python train.py --n_layer=12 --d_model=256 --n_head=8 --n_kv_head=8 --head_dim=64 --d_mlp=2048 --vocab_size=6760 --activation="gelu" --norm="rmsnorm" --norm_place="pre" --norm_eps=1e-05 --positions="rope" --rope_base=13900.0 --rope_fraction=0.25 --qk_norm=false --attn_scale=0.125 --bias="all" --tie_embeddings=false --parallel_block=true --init="uniform" --init_std_qkv=0.0193 --init_std_o=0.0 --init_std_up=0.0193 --init_std_down=0.0 --optimizer="muon_variant" --lr=0.00528 --beta1=0.95 --weight_decay=0.027 --lr_head=0.00404 --grad_clip=1.0 --warmup_steps=200 --schedule="wsd" --decay_fraction=0.382 --decay_shape="linear" --final_lr_fraction=0.05 --batch_tokens=[32768, 65536, 98304] --seq_len=512 --doc_mask=true --train_tokens=592000000 --steps=10230 --dataset="wikipedia_en"
MLP neurons of a small language model. Each row is named by its layer, matrix (up: input weights) and neuron, and shows model dimensions 176-239. Each number is 128 + 32 x the weight over its row's rms, rounded and kept within 0 to 255.
Before each neuron's rows, "fires on" lists the tokens most often at its 100 highest values on Wikipedia text that the model never trained on. A number after a token or word is its count.

fires on: " |" 33, ":" 16, "g" 10, "ur" 4
L8.up492 [165  79 107 117 107 162 127  97 154 102 123 140 119 178 140  62 112 121 132 168  90 113 144 116 155  72 123 147  70 160  90 164 130 147 106 118 119 172  83 129 108 151 110 131 134 141 107  89 186 175 116  86  88  99  99 179 128 116 145 146 115 168 113 150]

fires on: " to" 31, " I" 14, " Show" 4, " in" 4, "ase" 4, " of" 4
L8.up1787 [115  55 110 143 131 136 143 162  99 170 155 125 142 110 159 112 104 131 122 128 130 183 175 163  60 161 169 121 129 123 162 101 121 112 145 114 150 173  85  86 129 146 177 106 132 118 101 112 112 119 109 146 140 108 115 143 112 123 122  85 149  77 138 120]

fires on: " m" 51, " M" 17, " Mar" 7, "m" 5, " F" 5
L8.up722 [141  79 114 126 140 171 116 144 174  84  80  22 149 111 146 125 163 107  97 175 152 112 183 145 145 146 141 103 104  82  84 141 122 201 111  70 149  78 156 110 114 113  98  45 112 130 153 115 120 182 160 158 141 108 119 158 120 102 125 102 108  58 104 142]

fires on: " s" 25, " 2" 14, " his" 5, "|" 5, "2" 4
L8.up1530 [147 129 107 171  86 166 154 115 236  98 104 185 139 126 128  95 125 169 117 108 144 113 148 101 149 128 127 133 135 191 146 137 141 103 116 118 124 111 140 133 118 143 116 184 118  84 128 110 164 224 134 135 173  88 152 111 166 102 109  44 134 149  47 190]

fires on: " B" 19, " b" 14, " s" 12, " Bel" 7, " Fin" 5
L8.up1574 [130 183 135 137 122 163 121 115 127 133 103 168 103 134  92 164 156 128 112  98 130 138 115 180 132 155 118 129 100 165 141  92  94 114  99 133 132 121 200  79 182 150 179 132 112 110 138 109 131 134 133 181 108 190 104 137 115 160 135 104  99 168 209 149]

fires on: " rec" 24, " as" 20, " dec" 16, " Rec" 4
L9.up498 [198 105 111 109 121  99  90 137 197 133  87 166  56  82 154 202 104 156  98 136 132 104 166  78 202 102 126 149  96 129 101 105 155  64  92 185 104 169 173 139  95 105 119  71 121 169  81 108  97 180  94 151 131 105 105 119 116 103 178  72  93 137 115  78]

fires on: "M" 34, " M" 25, " rem" 14, " m" 8, "m" 4
L9.up1956 [130 112 180 113 149 151 156 114 140  73 124  71 107 183 108 141  73 103 141 124 132 113 130 155 148 195 143  85  88  65 135 119 132 117  82 103 114 119 141 159 161 116 134 171 162 131 135 131 122 195 142 105  69 131 137 104 127 174 124  81 143 113 113  70]

fires on: "H" 41, " H" 25, "-" 19, " on" 5, "h" 4
L8.up276 [145  99  58 133  96 123 170 148 165 128 123 117 141 128 151 118 129 135 157 101 142  80 138 105 109  89 152 133 152 124  92 118 106  98 119 104 180 122 105 115 121 170  71 101 173 101 112  76 102 192 115  64 117  85  92 156  99 136 152 167 133 115  93 147]

fires on: "d" 21, " d" 12, " ro" 9, "D" 8, "ro" 7, " red" 6
L9.up462 [113  99 130 112 152 126 158 123 155 117 173  71 103  98  83 175 171 121 115 125 152 128  75  90  94 176 150 120 142 142 138 126 125  99 109 167 136 147 114 139 135 131 132 135  78 121 164 151  97 138 191 121 141 169 122  90 134 147 138 207 115  65 148 121]

fires on: "A" 22, " and" 11, " A" 10, " of" 7
L9.up1090 [114 160  82 149 120  75  55  85 133 154 108 148  69 142 127 164  62 157 103 126  36 173 119 173  91  90 113 117  87 146  83 162 120 109  89 133 123 195 105  86 105 143 154 130 152 200 157 132 126 131 133 169 141 119 162 140 142 155 134  74  92  81 112  67]

fires on: " which" 30, " has" 19, " that" 9, "," 5
L8.up1505 [125 100 126 177  91 143 109 141  94 178  98 144 136  95 126  89 177 150 158 135  93  86  92 158 101 146 109 199 101 116 107  82 136  78 180  93 144  71 177  91  99 155 141 173  99 130 142 104 154 137 170 104 154  84 112  95 123  67  73 146 134 210 147 107]

fires on: "," 27, " |" 17, " a" 12, "-" 5, "ice" 4
L8.up1934 [127 122 114 143 136 143 146 174 138 116 135 148 131 109 161 160 122 142  91 158 143 158 172 124 171 156  51 167 146 133 135  81 128  81  89  98 147 125  50 153 109 141 216 167 156  95 170 186 108 141 104 105 162 134 153 136  98 122  67 144 126 136 161 134]

fires on: " V" 34, " in" 18, "m" 5
L8.up494 [111  92 179 122 138 110  86 133 129 115  96 117 135  67 130  71 138 130  91 109 144 144 154 124  91 199 149 151 127 138 133  92 102 125 143 102 134 121 126 137 145 107 138 163 147 194 128 118 132 151 137 110 133 138 125 153 150 169 113 159  48  84 120 143]

fires on: " and" 78, ";" 4
L8.up25 [146 129 143 118 114 110 107 158 140 171 166  85 139  95 136 151  36 112  76 139 157 208 167 129  89 114  89 125 166 138 160 179 144 172 167 117  98  76 112  87 167 169  88 110 108 152 128 100 152  66 148 127 164 146 124  87 117 120 153 106  63 127 226 114]

fires on: " in" 21, "," 13, " for" 12, " as" 12, " with" 8
L9.up902 [162 123 138 157 138 143 147 190 198 180  63 171  81 208  70 125  77 139 125  85  98  85  95 153 108 116 125 170 157 122 150 132 145 168 122 102 134  92 136 151 162 123 134 149 151 159 157 127 126 231 110 170  54 132 174 129  98 180 171 147 168 136 132 115]

fires on: " and" 74, " &" 4
L8.up21 [167 172 112 144 157 106 107 126 160 146 209 207  84 215 136 134 144 111  89 115 122 122 130  93 126 156 171 137 118 139 174 191 133 170  21 184 164 134 159  61 132 156 157 100 132 119 148  97 155  64 166 165 126 120 150  99  87 120 127 131 109  65 172  96]

fires on: " of" 20, " |" 14, " at" 13, "o" 10, "ant" 4, "B" 4
L8.up574 [140 112 146 133 136 153 110 136 186 133 116 182 131 126 166  83 163 140 106 153 115 132 177 105  78 107 178 159  98 159  80 137 134 169 140 135 104 173  76  94 109 188 162 155 140 115 151 148 133 175 132 133  83 125 118 139 142 168 132 157 135 107  80  92]

fires on: "-" 21, " over" 13, " 0" 5, " US" 4, "one" 4, " one" 4
L8.up1187 [ 83  81 132  67 144 157 185 153 182 143 176  86 159 143 147 166 122 117  46 149 104 136  97 128 113 116 172 156 129  61 107 153 152 130  66 195 170 111 151 150  70  91 141 127 131  77 159 118 103 173  75  93 140 131  58 119 110 173 137 140 131 104 132 124]

fires on: " L" 52, " w" 8, " le" 7, " B" 6, " disc" 5
L8.up356 [ 93 142  95  92 138 135 127 134 138 144  67  97 115 124  82  96 150 156 169 139 140 145 104 134 124 124 158   0 136 161 117 121 130  79 123 110 102 134 153 109  99 141 119  92 102 149 126 117 110 159  60 121 138 180  72 157 130 166  89  61 131 132  92  86]

fires on: " in" 38, " of" 13, " early" 4, ":" 4, " from" 4
L9.up1703 [195  86  82 100 139  60 148 123 183 186  94 108 118 107 196 129 161 131  52 122 103 131 117 155 160 179 111 152 168 132 137 123 103  85 197 130 129 154  95 138 158 138 114 135 142 129 120 122 129 113 166 103  94 110 185 168 139 153 143 145 139 121 124  78]

fires on: " C" 96, " c" 4
L9.up1131 [135 127 111 125 140 134  85 116 133 148 124 184 121 105 112 108  94 120 100 121 132 103 124  85 150  94 140 143 170 146 155 106  99 149  82 143 133 139 107 176 121 124 146 150  80 165  82 120 135 141 148  90 141 126 167 104 215 112 138  82 127 132 154 124]

fires on: " (" 25, " p" 9, " " 7, ":" 5, "ing" 5, "s" 4
L9.up476 [ 95  99 179  76 177  88 101 151 125 184 107  97  86 186 124 139 102 183 191 103 122 129 126 177 174 102 113 104 142 124 170 113  87 127 124 135 152 190  99 114 134 119 116 149 155 119 129  95 152 161 142 110  86 131 141 151  95 170  78 167 116 120 128 134]

fires on: "-" 61, "'" 10, "–" 7
L8.up1964 [138 118  81 166 189 113  80 182 158 163 147  52 143 144 104 102 127 117 161 139 151  73 129 100 156 128 158 147  94 137 150  95 165 120  40 128 105 158  70 141 115 126 170  99 110  93 147 117 131 115 118 131 118 166 128  93 171  69 122 131 109 131 104 112]

fires on: " on" 23, " dep" 13, " comp" 8, " fl" 7, " formed" 4, " graduated" 4
L8.up642 [ 98 127 186  74  98 103 138  98 164 125 109  37 127 137 170  95 161 110 143 134 100 127 104 139 132 160 128 143 149 181  83 127 131 102 114 157 176 134 153  96 141  96 134 146 147 173 162 177 148 117  94 103 158 116 118 180 102 151 102  78 146 115 101 105]

fires on: " V" 48, " v" 42, "V" 4
L8.up1040 [117  80 165 107  89  43  88 104 146 133 174 156 184  83 103 112 137 124  98 125 139 156 151  68 141 111 165 124 131 124  90  78 165 150 148 105  92 108 145 111 145 151 127 137 140 200 136 114 152 149 133 152 111  93 125 163 107  75 123 168 149 112 158 152]

fires on: " r" 35, " R" 27, "ir" 12
L9.up142 [154 115 162 149 163 115 102 147 153  95  96 128  95 126 123 155 156 131  55 166 128 169  91 117 160  96 160  89 218 169 131 154 134 174 129 119 161 184 114 132 126 155 101 119 114 104 157 150 161 171 109 146  66 139 133 109  85  79  30 140  45  88 129 236]

fires on: " vocals" 12, "-" 11, "s" 10, "m" 8, "p" 5, "t" 4
L8.up390 [ 88 128 124 128  93 114 122 147  87 135 158 131 156 139  99 111 106 131 147 143 160 148  90 151 123 108 182  89  93 162 159 153  78  82  99 165  75  80  78 121 173  93 137 102 103 152 185 105 175 171 132 106  81 136 154 190 100  91 107 136 148 118 117  73]

fires on: " D" 14, " d" 13, " cop" 9, "T" 9, " t" 6
L9.up1862 [112 158  82 146 151 143 100 144 126 123  92  91 123 110 176  65 152 114 153 165 113 168 106 111 140 107 138 136 116  98 162 119  85 164  87 106 129  92  40 132 117 121 128  88 106 198 189  95 101 122 111 185  97 106 180 152 123 125 148 190 136  60 197 186]

fires on: " (" 44, "\n" 15, "\\" 13, " \\" 11
L9.up423 [147 172 153  23 101 127 171 145 118 145 115 152  99 103 137 160 127 115  99  71 147 183 126  41 123 174 130 124 111 127 140 176  88  73  78 133 140 149 120 121 148 121 117 105 115 132  94 111 157 159 212 152  90 103 143 134  51 134 112 144 118 158 179 138]

fires on: " Gl" 13, " g" 12, " C" 9, " d" 9, " G" 7
L9.up52 [158 160  47 181 164  57 160  83 159 204 141 149 127 156 136 115 165 112 152 123 147  78 129 127 148 149 114 138  96  99 145  91 124 165 110 183 130 154 136  97 149 170 164 105 163 113 126 138 118 167 103 109  27 168 102 160 177  89 202 120 101 168 114 161]

fires on: ":" 26, "R" 24, "/" 5, " k" 4
L8.up1499 [150  70 114 191 112  75  91 128 120 138 141  94  67  88 114 150 108  79 154 148 118 106 184 109 140  99 142  92 142  77 149 111 116 127 114 129 127  74 120 181 105 131 152  92 128 115 174  99 142 111 149 165 137 118 123 149 116  86  95  98 169 189 135 151]

fires on: " t" 47, " T" 43, "T" 8
L8.up1063 [120 101  80 148 101 162  98 163 130  62  91  42 165 147 131 169 135  67 136 105 158 126  95 192 117  98 108 125 131 103 211 122  84 159  84  84 173 169 169 145 101 134 124 118 138 133 124  66  89  80 107 189  93 103 167 158 141 135 130 109 109 117 135 104]

fires on: " N" 34, " n" 33, "N" 25, " t" 4
L9.up1103 [134 128 113 122 109 103 160 139 117 143 152 151 127 146 130 235 127 142 136 111  47 148 164  96  57 164 130  85 146 170 164  91  89 138 146 131 102 162 161  73 111 120 130 123  90  80 182 162 123 174  60 142 107 105  97 179 146 152 150 132  97 119 193 155]

fires on: " d" 26, "a" 14, "d" 11, "p" 10, "r" 6, " Ba" 4
L8.up405 [111 136 136 166 150 159  88 132  92 188 129 139 141 127 211  96 119 160 107 150 137 119 181 125 167 100 103 134 152  78 106 149 106 155 118 108 111 113  90 122 156 102 104 136 135 125 163 137 198  57 135 125 150 137 126  61 142  88 151 166 157  96  59 113]

fires on: "." 21, " fl" 11, " on" 9, " 10" 8, " 12" 6, " re" 6
L8.up658 [126 207 172 102  75 111 123 124 131 103 117 126 134 180 170 130 105 117 186 113 100 108 174 191 148 105 106 139  78 163  82 181 121 113 108 160 149 115 231 163 136  93 129 140 180 156 123 108 117 116 109 150 167 127 136 166 136 113 101 127 186  99 104 128]

fires on: " M" 27, " his" 9, " P" 7, "'s" 5, " p" 4, " a" 4
L9.up919 [ 95  96 194 134 167  83 179 151 120 104  92 128 124 122 191 131 181 154 138 101  79 128 127 121 128 117 111 192 108 149 131 124 101 153  89 127 140 142 170 120 138 104 189 108 171 151 154 124 116 177 110  99 150 125 108 157 117 164  96 182 163 111 108 166]

fires on: " |" 32, " (" 15, " the" 4, ":" 4, " goals" 4
L8.up83 [127 108 160 145 134 140 117 120 185 147 101  91 138 153 162 144 145 152 190 155  71 110  85 165 151 128 116 108 141 120  69 102 120 130  98  67 140 152 150 193 111 167 115  95 113  71 108 141 120 168 100  68 111 169  92 196 168 115 146  94 136 144 162 161]

fires on: " t" 18, " an" 14, "T" 12, "ul" 7, "t" 5, " Mil" 5
L8.up247 [104 163 100 128 118 112  62 130 156 216 124  75  95 126  96 139 145  92 157  57  86 115 104 142 139  90 119 139 122  82 165  42 132 124  94 127 144 116  96 105 116 201 181 130  92  98 169 110 114 163  88 130  72  92 115 121 138  99 138 122 132 131 101 161]

fires on: "\n" 29, " R" 26, " r" 14, ")" 12
L9.up95 [165 111 130 126 172 122  16 128 188 126 109 136 118 140 127 155 134 175 106 117 113 145 122 115  85 141 169  73 111 134 153 134 139 138 179 156 153 164  58 161 160 119  78 163 134 155  85 139  99 141 143 112 121 133 111 147 117  77 116 106 102 129 107 124]

fires on: " p" 47, " t" 21, " at" 17
L8.up506 [123 156  62 154  89  96  83 206 129 150  81 128 122 110 149  85 151 119 122 146 165 159  80 112 126 155 146 171 101  68 114 147 141 126 122 128 159 138 112 127  70 142 137 137 165 103 212  85 172 111  73 196 149  85 185 127 187 145 133 108 161 138 197 160]

fires on: "-" 29, "–" 10, " 2" 9, " 1" 6, "s" 5
L8.up246 [173 100 136 109  78 118 128 103 141 101 171 102 122  86 107  96 178 156 119 140 143  93 159 113 134 101 119 108  59 154 159 124 123  94 128 122 135 128  92 153 129 127 121 117 114 121 207 151 133 112 140  88 108  94 109 160  93  81 138 123 128 167  73 128]

fires on: " P" 43, " de" 5, " del" 4, " p" 4, " fl" 4
L9.up1791 [ 71 116  99 130 165 127 109 128 112 158 127 184 106  64 188 101 138 114 152 133 107 112  64 124 142 133 128 121 231 138 130  37 126  89 167 160 129 172  89 119 110 142 182 173  75 114 153  96  98 177 127 104 140 129  97  99  91 178  83 146 128  97 146 123]

fires on: "b" 27, "B" 18, "ab" 14, "ob" 7, "ib" 4
L8.up1215 [144 108 141 100 119 158 151 151 143 108  93 134 180 142 117 124 153 135 152 164  64  95 119 105  93 111 173  78 141 109  88 141 133 118  90 123  88  63 150 144 121 124 119  66 140  50 120 113  97 114 134 106 130  80 134 125 110  94 114 166 208 122 151 141]

fires on: " f" 25, " known" 12, " born" 8, "born" 8, " cred" 5
L9.up1660 [115  80 157 116 120 149 150 146 133  87 177 162 104 225 152  53 168 148 146  96 138 132 144 117 191 125 126 127 129 136 151 120 121 131 165 107  91 148 126 150 171 102 181 122 118  56 140 140 172 116 122 140 109 114 101 152 147 126  81  97 102 118 140 118]

fires on: "a" 39, " Ba" 13, " Sa" 6, "ba" 5, "Wh" 4, "ta" 4
L8.up1840 [120 148 115  93 177  59 109 143 103  90 156 122 119  96 111 116 123 133 170 137 170  67 131 148 159 126  84 112 147 157  35 142  56 135  17 103 168 103 115 106 173 155  75 160 151 146 149 173 133  86 131 106 149 208 125  88 102 117 189 118 113  85 137 116]

fires on: "B" 18, "b" 10, " Tel" 10, " b" 8, " B" 6, " was" 5
L9.up1476 [154  70 117 191 159 107  77 124 137 143 136 144 184 115 106 130 128 117  90 135  52 113 100 112 109 110 191 103 116 165 101 124 181  40  98 118 141 156 149 113 114 162  91 140 142  61 173 113 101 105  83 130  82 142 104 105 114 168 151 173 180 150 173  90]

fires on: ":" 45, "w" 11, "′" 9
L9.up1705 [141 146 151  86 125  96 114 203  98 106 114  99  82 118  72  98 125 189 110  85 180 169 128 197 106 163 133  82 133 144 114 152  79 138 211 133 140 183 104  96 153 138 132  99 172 142 121 121 162 141 153 103 109 116  61 153 116 169 129  72 164 102  97 134]

fires on: " |" 29, " (" 16, "om" 6, " 10" 5
L8.up1208 [ 78 114 150 150 167 166 127 111 172 107 154  66 140 107 136 111 119 126 138 129  86  78 112 123 165 124 120 194 102 120 210 113 138 108 131 110  89  94 125 116 116  92 124 144 124 121  87 156 149 234  80 137 138 148 151 197  96 103  84 157 147  68 147  47]

fires on: " al" 28, " Co" 12, " Al" 7, "el" 6
L8.up737 [182 113 108 162 104 164 110 172 153 154 131 124 103 126 145 125 152 131 132 116 185 111 116 140 166 158 109  55 123 170 108  64 109 119 116 111 137 169 120 115 104 165 162 142 174 145 149  89 135 113 152 124 120 141 117 179 138 159  99  52 115  96 178  69]

fires on: " \\" 16, "\\" 10, " sp" 9, " ^{" 7, " sl" 7, "{" 7
L8.up2010 [146 142  88  68 152 144 150 140 207 154 174 168 125 102 119 162 143 112 198 109 153 104 148 146 133 155  70 110 186 171 133 111 133 136  89 139 127 113 172  47 141  86 171 113 136 108  85 159 176 203 155  81 118 110 167 124 141 136 184  95 107 109 158 181]

fires on: " |" 47, ":" 26, ";" 5
L9.up1626 [129  63 186 148 180 141 105 155 125  77  66  48 195 129 118 121 157  90  74 167 106  92 112 122  93  99  79 139 130 155 153 106 166 129 156 127 106 189 124 153 129 107 114 113  81  95  99  57 183 152 176 107  92 175 106 132  81 152 130 116 108 177 151 153]

fires on: " p" 32, "t" 8, "T" 8, " t" 6, "|---|---|---|---|---|" 6, "." 4
L9.up1932 [109 141 105 112 155 102 155 126 134 143 150 108 120 102 150 147 162 107 119 122 142  82  79 105 103 140 168 128 110  96 121  89 105  96 110 110 139 150 154 146 141 137 104 107 111 146 147  69  90 137 115 145  86 142 183  40 157 149 174 137 132 157 106 120]

fires on: "\n" 32, " c" 15, " tr" 7, " s" 6, " ex" 5
L9.up1642 [ 83 126 172 161 132 114  86  84 148 158 157 139 136 150 102 135 129 135 135 136 156 127 137 102  69  97 116  96  97  89 145 121 171 217  90 145 144 118 151 155  92 100 103 173 139 141 141 220 135 151  89 102 109 144 158 163 140 115  73  89 102 106 149 177]

fires on: "\\" 22, " \\" 18, "y" 6, "ut" 5
L9.up1804 [134 116 144 149 142 159 190 130 105 175 111 116 135 160 117 158 129 103 160 122 141 154 165 126  95 113  88 165 183 147 157 133  98  20 116 135 172 157 138 153 157  93 137 152  85 121  91 134 138 171  98 164 125 104 143 112 104 124 104 235 143  90 126 129]

fires on: " C" 55, " c" 44
L9.up465 [157 153 120 124 155  75 186 108 129 127 105 132 158 147 141 107  42 134 122 122 126 182 117 153 155 117 163 186 136 181 181 107  75 150 104 151 116 152 112 138 148 114 163 134 144 134 108 137 122 115 115  80 148 133 117 132 183  28 132  66  99  98 141 142]

fires on: ";" 57, "-" 8, " to" 6, " on" 5, " –;" 5, " of" 4
L9.up16 [178 123 175 136 185 165 126 127 173 112  93  94 161 144 121 153 105  78 151 155 185  62 125  97 162 122 125 138 131 120 140 153 107 163  63 125 147  62 146 119  83 172 105 126  85  99  84  66 184 131 186 130  97 174 152 145 159 112  91 168  76 181 112 132]

fires on: " L" 55, " Pl" 5, " Th" 4
L9.up206 [125 157 123  92 143  88 112 183 158  99  80 135 142  56 140 147 166 139 129 164 108 123 141 110  67  61  89 142 174 146  89  99 203 121 152  97 115  96 143 131 138 137 144 136  70 167 104 146 155 110  86 102  91 182  97 172 120 122 111 114 183 164 115 106]

fires on: "," 31, " to" 18, " by" 10, " of" 5
L9.up1988 [124  57 156 179 122 165 120  86 126 123 159  88 150 147 145  62 127 103  75 122 110 153  98  59 179 121 100 107 112 147  75 188 127 149 155 117 130 136 151 158 176 195 170 129 170 172 116 135 164  95  91 147 121 154 118 179  92 184 187 117 107  93 145 114]

fires on: ":" 34, " ×" 13, "′" 13, " of" 5, "," 5, " the" 4
L8.up74 [148 114 152 162 167 180 151 100  65 116 153 132 154 150  51 151 145  91  58 120 122 128 126  65 140  95 153  52 115 209 142  97  92 174 167 125 127 105  92 154 158 131  90  94 111  93 160 127 174 159 155 143  96 166 143  93 148 185 179 128 154 112 148 114]

fires on: " un" 29, " \"" 23, "-" 19, " (" 12
L9.up879 [154 122 132 139  65 143 145 143 152  82 184 102 115 163 117  91 105 144 129 153 157 149 166  96 131 131  93 128 110 145 160  74 116 182 123 169 143 135 106 136 141 150 155 150 151 165 127 127 122 155 163 119 157 139 100  59 112  86 126 171 106 147 112 191]

fires on: " of" 25, " votes" 10, "In" 8, " was" 7, " if" 6
L8.up1399 [138  85 149 114 117  75 145 123 123 136 118 100 127 124 116 186  88 122 187 169  99 119 141 167 180 109  91 121 100 125  93 140 134 147 129  84 146 110 103 105 122 159  86 147 153 133  84 108  81 128 123 132  72 154 157  61 173 133 153 183 110 138 110 123]

fires on: " to" 19, " that" 17, " which" 11, " ch" 6, " Gr" 6, " Br" 5
L8.up116 [188 116 134 150 144 122 126 145 148 131 115 110 155 110 137 112 153 139 146 166 196 146 132 118 105 194 140 197 137  86 134 138  97 128 174 196  78  91 119 100  84 118 120 144 137 178 134 110 172 129 179 106 127 126 134 120 172 131  87 124 119 138 126 153]

fires on: " (" 44, "/" 9, "-" 6, ":" 5
L8.up1830 [141 136 127 143 145 125 156 106 157 190 162 118 118  96  88 139 162 145 198 145 114  85 191 122 183 152 130 137 123 103 101  91  87 147  92 143 138 101 103 111 176 142 121 103 116 140 134  77 124 111  85  82  80 129 116 118 127  93 106 160 139 123 144 157]

fires on: " S" 26, " to" 11, " V" 11, " the" 8, " in" 6
L9.up1468 [ 84  96 138  96 104 102  77 121  93 132 178 144 171  86 111  80 158 227 105 137 111  89 157 116  72 160 165 186 170 144 123  61 151 117 170 151  84 120 184 134 148  87 153  98  82 136 128 121  91 166 113 100 125  82  35 137  97 130 112  83 149  60 109 168]

fires on: " B" 80, "D" 6, "B" 5
L8.up149 [138 103  64 105 141 114 128 114 152 109 119 128 158  79 120 128 139 115 182 156 120 111 167 147 117 113  97 166 129 160 132  90 170 220 108 167 121 135 160 161 142 146 206 139 203 129 129 160 141 161  95 117  99 100 158 100 125 141 190 132 128 103 148  96]

fires on: " b" 22, " m" 17, " cm" 11, " p" 5, "s" 5
L9.up677 [136 121 114 138 155  68 104 169 151 133 164 178 145 119 148 111 154  97 178 149 145 148 135 189  83 171 128 141  77 137 141 141 114  61 110  81 129 109 158 146 114 162 142 150 149 139 145  97 176 166  92 115 138  68 112  95 133 111 152 120 152 155 141 137]

fires on: " as" 18, ":" 13, " name" 12, " called" 10, " or" 5, " names" 4
L8.up1939 [128  83 181 135 189 134 150 148 175  74  99  93 135 215 161 138  84 134 157 164 126 183 136 141 149 141  92 154  93 159 123 131 117 137 103 105 124 129 145  91 121 160 151 173 137 141 153 102 188 163 117 141 164 156 103 179  89 137  98 123 112 138 145  95]

fires on: "-" 53, " \"" 31, "'" 8
L8.up167 [151 116  92 120 127 149  82 180 167 127 124 169 156 146 114  57 145 146 156 156  89 169 154 115 180 170 120 122 126 127 175  98  74 148  97 112 134 130 123  88 158  98 116 135 121  74 174 128 154 153 124 106 149 187 121  96  68 149  52 163  60  63 124 151]

fires on: " N" 35, " cl" 8, " and" 6, " n" 5, " a" 5, " Although" 4
L8.up1776 [136  99 127 115  67 115 160 152 113 132 134 115 126 171 150  93 121 114 150  91 142 115 108 133 122 160 104 102 134 135 106 187 100 165  74 145 176 138 131  99  99 128 111 125 156 128 152 171 123 195  81 127 116  72  79 193 174 146 178 114 112 117 142 140]

fires on: "," 56, " and" 13, ")," 4
L9.up116 [103 123 131 108 129 117 111 161 104 119  80 143 144 129 101 128 144 137 164 108 114 164 125 119 106 163 132 153 113 120 116  93 176 107 108 104 166 115 134 120 164 134 170 106 138 109 152  91 117 168 116 147 187 175 175 147 133  95 130 143 147 151 171 165]

fires on: " R" 86, "ir" 4
L8.up765 [134  74 146 130 108 149 101 151 187 103  82 100 135 138 125 142 118 150 139 134  86  94 105 115 111 109 165 102  98 152 176 183  87 126 121 130 148 133  83 167 179  93 124  91 122 104 134  76 122 146 121 148  71 165 100  92 156  95 106 137 103 139 135 156]

fires on: "a" 29, "i" 8, " Mo" 8, " Me" 6, "ta" 4
L9.up1279 [ 90 169 116 159 181  86 124 123 152 153 107 142 160  71 107  80  40  94 139  99 136 128 147 105 143 132 107  94 153 125  96 112 125  89  96  98 164 149 108 184 132 120 134  94 131 118 139 137 187  86 183 120 137 111  91 122 146 132 151 151 166  98 153 189]

fires on: "-" 46, "a" 20, " La" 4
L9.up567 [150 144 110 153 123 136 139 142 173 125  89 149 127 140 104 110 134 134 136 174  70 111 115 122 110 149 145 129 116 157 108 144 120  46 144 159  95 114  60  80 127 139 165 151 116 130 139 128 129 138 124 149  91 164 110  85 137 107  91 164  47 104 114 105]

fires on: " an" 29, " cor" 11, " a" 6, " st" 5, " my" 5
L8.up489 [125  99 141 100 174 146 136 171 154 134 168 121 147 127 142 142 204  99 131 134  74  53 134 151 142  93 153  93 108 157 132 118  76 119 139 139  66 140 137 156 132 173 133 218  93  96  91 157 136  87 166 161 182  91 178 184 144  95 103  86  61 109 137 133]

fires on: " r" 25, "," 24, " |" 7, " surr" 5, " where" 5
L9.up675 [132  98 123 105  68 107 113 125 129 135 112 160 127 150 132  98 125 120 156 142 135  96 143  97 113 108 109 165 114 137 106 109 184 118 146 133 172  78  91 109 147 189 126 135 122 152 139 130 135  95 134 107 148 140 134 160 173  88 114 141  96 153  99 137]

fires on: ";" 29, " |" 20, " or" 6, " but" 6, "est" 4, " even" 4
L9.up961 [147  59 182 172  96 132  94  92 107 168 196  98 142 119 136 160  91 107 133  94  86 125 155  81  92 100 123 177 129 177 144 178 155 160 135 152 123  94 155  97  94 161 138 113 126 160  76 166 178 125 139 127 112 193 169 131 148 153  96 133 119 201 201  85]

fires on: " (" 38, "-" 36, " the" 4
L9.up1508 [149 103 149 130 121 153 142 140 130 158 129 125 151 152 152 125  91 162 177 169  64 142  77  54 182 151 129  94 166 102 143 115 153 159 112 188 162 111 152  98 162  97 132 137 137 152 133 114 160  99 171 178 151 167 134  43  80  88 104 142 148 104 102 156]

fires on: "," 47, "." 17, "o" 4, "erb" 4
L9.up1560 [110 133 107 192  84 133 136 126 171 149 148 124  75 145 167 183 152 163 133 115 144  88  52 122 137  91 167 124  56 148 143 152 115 132 111 144 152 129 154  89 140  99 152 134 136 164 121 173 167 120 133 138 153 186 107 178 175 126 125  31 158 138 105 113]

fires on: " (" 53, " \"" 11, "-" 5, " |" 4
L8.up736 [106 109 137 152 125 158 115 122 145 125 200 155 147 120 133  94 110 144 192 115 118 132  80 125 154  82 174 131 183 127 119  70 138  94 170 119 111 152 170 109 193 186 109 152 115 148 125 141 126 149 143 159 140 192 110 109 112 138 139 178 143 147  79 158]

fires on: " 2" 25, "2" 13, " m" 8, " 22" 6, " north" 5
L8.up1522 [ 92 119  96  97 157 165  72  96 165 105  82 136 158 115 127 142 109 121  90 152 134  67 183 129 125 146 103 119 125 188  95 153 134  77 150  82 131 162 188 110 148 112 117 146 146 135 157  69 125 168 140 123 190 115  64  81  90  87 134 104 120 113  23 115]